Weights of a small GPT-style language model, trained from scratch on English Wikipedia.
Size: 13 layers, width 256, 4 heads of 64 (2 for keys and values), MLP 704 SwiGLU, vocabulary 2048, 10.1M parameters.
Architecture: RMSNorm before each block, rotary positions, biases on query, key and value, tied embeddings.
MLP neurons of a small language model. Each row is named by its layer, matrix (down: output weights) and neuron, and shows model dimensions 0-127. Each number is 128 + 32 x the weight over its row's rms, rounded and kept within 0 to 255. Numbers have three digits each. A neuron's up and down rows have the sign that makes its largest values positive.
A block is one neuron, or neurons of one layer that tend to fire together. After each block is what it responds to, as a language model described it from the Wikipedia text at the highest values.

L3.down11:157061089131085159204097147104154186093111149112135169118129097134109122154148106117126136183122150148121135212093175115101144162131148096112097216116146111168103080134144128076098107117157202146137100201120098100108081140100091113148107164141153158142068125087119132115134127101088057109120111164139125149091127169189142103136163091137144140112104101135164175121074175069220194095123
L3.down119:139080133113163162119083169128110163130135143074117144088123148135165091128170132118164120209129102118136143096114111106039109073172113159115119133134117124020130168119084099127172170109152090174101185169173114117082103109110138158086171130123153137128147169134111082160115125159100143164150138085166140142151110143121115088185125129108058136108094181136142110107113151180158153186190
L3.down162:158132159137050049146171142083120202162112096093143136114135140147096121074104170147140089113129112161141160157057145116156134057173152151145102174153117157115062136118118160155146052102176063155170165115109173128115123049136105142155113145077122123115144131140116124131081090140143087190131162192150139138152154114138164091146136091092100112120109133105156114079080108142109203135196
L3.down178:204138142099132169087134179149103149118110099144128119131144076112156118169126136126157153135104053156104082156140138097124129179148112148148089224087168143132057151104059057122114074098110115120139101216122132107117101054155127102073167147121101137158132133077205130093120102139172119087139198133057165138135168111168102198120181080129116146131150136172098172105159147100188158132116
L3.down277:122148147143145138058112135123093143112119138114146160163134100045125073116165080148186118134154134186099104075127090126082127100131139128091098088088159092082175166142172126145122156074131120132145185178129114170107123073135123096087131125179160094121133155146143148132089143142131073143070165148164116123139113050133131135121179139147107093065143099099154172086121160158157140137155
L3.down407:105194128073095180129192104089116112134110151119059122114138089068147151104118070116143128088060135137166134145146117090091129149133127097148148112111101114126138174144090117115184130141125120170136119221104144148148135096124090132149089142140151162149151171137101156132109106148153130113121147045128182199103122079102178115199040101137129085109140127173156079143190151126148172144154
L3.down534:190135145178101115125162082079140151127104066103136163133121167033126114139119105135131159097132120196109161104147117172149112133076107131188095131122138123137132171146154119078126137109131162095159179232200167125087104060150076120125148077091181162124144149135109119137070099142101083119100206142108121123105135092179152157120128108140118121132109128129137131170116105156185142073120
L3.down703:117162135070124179118125139111106139114121060140129122126091115118169155154175100088146140124149143188124158131097126111136092222136147113096089190191149187150122153134150121083185075110095119146168135161106119116125127064160183091078076129115128107096142089093128133117173110135152122108103131095040165205138141149170137126179131152138136053094058119107144118145132148140166144076127
Commas and similar punctuation closing an introductory phrase, mostly dates or time expressions opening a sentence: In 1995, On 22 March 2010, However,.

L7.down613:090108120159138107103141150137098094113150119163154113082191148060078079125132117133129122092122117197130090125079123171083101164147139130142098072165102164121131105180165198062124146154134164111136133152156106121119115094109094141093121052141152124142129121104141185079148116131095092144154111066145197182144120163100100086103143114123089134153147125144149110142149131147064124144121
Commas, "and", "or" or colons right after a noun in a list of categories or activities, e.g. "research, mediation", "surfing, sunbathing", "Early life and education".

L10.down51:115147083114127167132068164105150133124151098120119145153158153079103151077132144119150133123097102219067103082085120082100086116162195098091158145136104147208193190127166109115164076117149127108155099123164163146062114103101049129138092145114156179114139129169160120163157120126142155150105140123096217092152150177143061148156144174122131166128214151177120149189132135136188122073140
L10.down74:134114108102129140115127071164092130160150160084072165155141128069143104150170112134136100169110162135104073115172154132097130093120115184168146147139115138148057153147145116162177231152115134149166151203100144080186091133143108149146170128074134184113112147180106118145128203124101151170109170074122142162167084112152130086083103136146144112171110128134160167103137156076146109081131
L10.down156:131140090212085169133135175160062118113168174128112096119185104158071156127109105116161118142187115141139080166065146078133106113088085124138116144098089099162137110128088088088156198093156103173166146177064132176112120114093186124067124098145155175118133103123126160108088099087096109063088109144095070097175088106165145135109112114099137163098115121156101151104128182127194148123107
L10.down223:161116149131135047159114118116106205134137109102139127096135124123098100143129113129124087166098115123161125116191091108108195067174086145176151125117155132163151155092130095092122157140189118115155104119168140086108167065160090131143115100107123082115149150170105143089136142140174081114136163154181154105152153143111141104152113158082145140121134120116154077160115149168175170076156
L10.down326:219165148149132118068109157131128108131060115079098153064103185092064092062128081099155159111174157122130097133130142099143114122091139105113138159129134169104123136125137071125073138177145084141124176172102139104096107072117133134189145137141100108132151133065113125121141091108162080163140146102192084113143087128150061139164137113122153175080137112173154090163153170123147142121154
L10.down356:184124122124126130167131135128186121174135105153140160107137124077180083103080108107157149118115202189064184113154112124211132151081165157131111148096138111162156129091108091144104106173155114114101154126189118127119048093097054149056096149087122132135112130140137129109104105174107122137109154173154160172099132163119152140139111127158125128109136088092159134182121092112102150125166
L10.down482:227143138126157139076099148078117128101111112132144123119110158102138085160112135128160142089085147124138098131128130125109183118071113181153123156091168078073138094195124133122138192132103116147113130141107138163137155079123104147091193128085125079111121096098154063125080165140157052142123174123086120145083116122113144103206127102142111132121091148187158135144151163097114188170187
L10.down521:140127134044108135117174121118119107154110128131164152104159151112076097119133133139177142121115140186153090153137201158124116140053101195076165151126130067186079128145136093072081153106099144120162128114091172173121176140068147129135156211125129171103130111112091176126095091137119177117137122161104116170191108083157088101118083111169146134151099121161128082104157114111176171108084
Commas that interrupt a sentence after a noun phrase or clause, starting an appositive, aside or new clause: "Emmanuel Music, a…", "five and, by 2013", "Olympics, but".

L3.down159:141173134113103118113096122137121127135144129101148072161115116141149103127112098088156164121164105137153144135126111140123121068150082103083070159090120119159136136117124122144114165175153129030112147141110110019099210091178115207126151110080115128114063089107135154129162110176117082182085066151080136135125147118102112157154136091130147114088189161142129128085159131132070170139133
L3.down204:129187161183130166102087087073118133108122133078082119095225137128120099086108155110146087095133136155132072134141127139168167137119137111115157184125072089167106113087139108177123098123169180113092118173110171098116132109107131096143166088114120165147139097154161064110174124141118100152114133123119140179165130104148179141102120134081135088103131186162060134154108152130118198154154
L3.down223:055078133158061113115107081148112134094078182135120124095126116151134070173157102155070183086188119113156095115138182175197144156100161112115159149097095149146155105119112142161115120167150114157168171179142110171125109141125103151129128152120132106181194084157165143058068140120133133130116143102082184150127152073079160098163137185111135122134088080124181087114207170130184111182166
L3.down387:118155163075167098058169124119131126132159132153132184120139151102152159118105097171169197134141149075104101142069181105164178110129142161081114142120126144160138150123058122162138118083096101114144084134139160125156079160184171118081117096156090108147183101136104099158117112158139025130071087112123111152115120099120125115067057126160081173117156078139129175159051118154124077179156
L3.down395:118158129120134077153124067119143147078112146175122119058116113131153125117120149132099152162173159105102122078108153083117162188152103086092091182154130199111128097124088150122126132120128116101145160101086164159164093151121091082161108166155144057150118128163090139083134120167026146131116113163124118113143137160154113144112140141101113151173111118132153131078120026106116109089137
L3.down511:123145127170123179066100088097168141116134153140182110137123127159100083097118166117148175128123163142157131118124092103143154072090112122098143148102114100119176175138168111108086176116140122118099137107161132077132121074131167121072070124169126135131116094126112181113181129141064152123106136056121113141087175105068120172135121155101123038147108103129115207161140109098179175137193
L3.down536:099072147143150071182065102118168150116114085159178132086082112136114116157103219166138130153207075136140125146130175040094123138119145125126147140140131183116095132119155080131105108108160200105144123139145135141154117199141105140197172118140107141123182099078123124096157151153089132123128144157171089142140096087151105074159142113138144119114149146166116160106063046155182145198129
L3.down594:204128132198128093189106123123089118116136111140181087099106171117163127144059141135144150130178083107100089170080097148158156064143127122128090066150162080117145107119135181126096104096126126172152108099133124118083173115093119153172131176172126139092117111160194164188112093176142125161128135103128172123089211154075136180123156067060085140133158155098163142196127104117096147207131
Fires on "with" after a verb or noun (equipped with, with a smile), the comma after the day in dates (June 13, 1955), and word-start "al"/"El" (although, almost, Elizabeth).

L10.down342:069123197136139192105123171101103122146125130127125106123172093157106137138161166140069176067127145107114116169095124125130162140120229135136158130173128053179171187093156081119119086174083108128098161147159088141160120107081093170029094107133148126111135085100101179145115105155114117165127164118112127143124129130158167103196083154131101104158136146141128143108078134077119137136105
L10.down366:108177187131097158148094125157180180136184129168076181141135155097051077142094157121130116133113120152155145098154092112123113116173089135201127080153176146171116170124100143104133174117089118105131174096112097118163110129148130105134145158146153141121178129110133129091179152150155153136076119157090121112061120190118120147113126136151197132072104176105162103149082142141113134137122
L10.down462:103122146116125131119066176124095183143133123192164087076161180131155096141148133159144097150146171128117117127104109151137138144130143199185158100121136116064133156095121100194169122149103145130141152082143107120075072161136152107124154093082165184196117159089117131115135154152093159134109151090119087142131229120169109129163149113111166148095081150099098111107152150165092179110154
L10.down498:093149196118121073126059181092114156085133119118082141141142110075208160128075075139180143149148088105110072100086102157125145150156112133139114210142133153075142188147144121132120139115141132101162146165181141106130192153139128188155203109109130081106103091138101177140151117146114133115157105124105086113108134132192110119153115125149142111163129123177091132147148135155122069147174
L10.down532:130135108131142122150128122130092094126137191148162180166142093098145157160130140169110144161164126090137152102168173121142148082199153096105156149093109141160159200076158104170140137137153140123117130135135108101133130121086179146118152178124123181127144153178109093109141147147180135129131076137118078167141109183177137088194171151140116148217146117095194174204123096054175116088142
L10.down551:101150129112188131188103133088152111145099115183119120086107149110163186175131184111144145118124116148123127113149165103152110114175144130172150095106065117101172156163123153131100108112119116145189129182115160112140167018162069085157145161072139151174110148124086101137117173148098176118149145142090056198153155135127131220146124116161148108195217207131113145138171106159139144067081
L10.down579:104151173046105154134156111133140148119111108150108094237180139070164072132126117147119119119110171115099085174164087106057172173127165149142100178087206114134138159149135066068120087178148162104103119114125167159116148122103091109063106127113153124107112138144159164164091148149160165073106125112085071141158113122191143159116139161074148151158095142098116133170067124095141100139101
L10.down584:123134165078122116145120177113156135145143144100139146144161155071178153074073210103130161104174123119090084099109136158129101146160172137106108156170160206073150131113101106138145094102158122108106057155150096136155131137087098064199162104108080160146166132103139147108105147098155095146136132200084097099130122131152052116120141094112071146152130133122089200110129148126127126105113
Month names in dates, especially "In June 2004" before a year, day numbers like "October 8, 1992", and occasionally "years" in durations.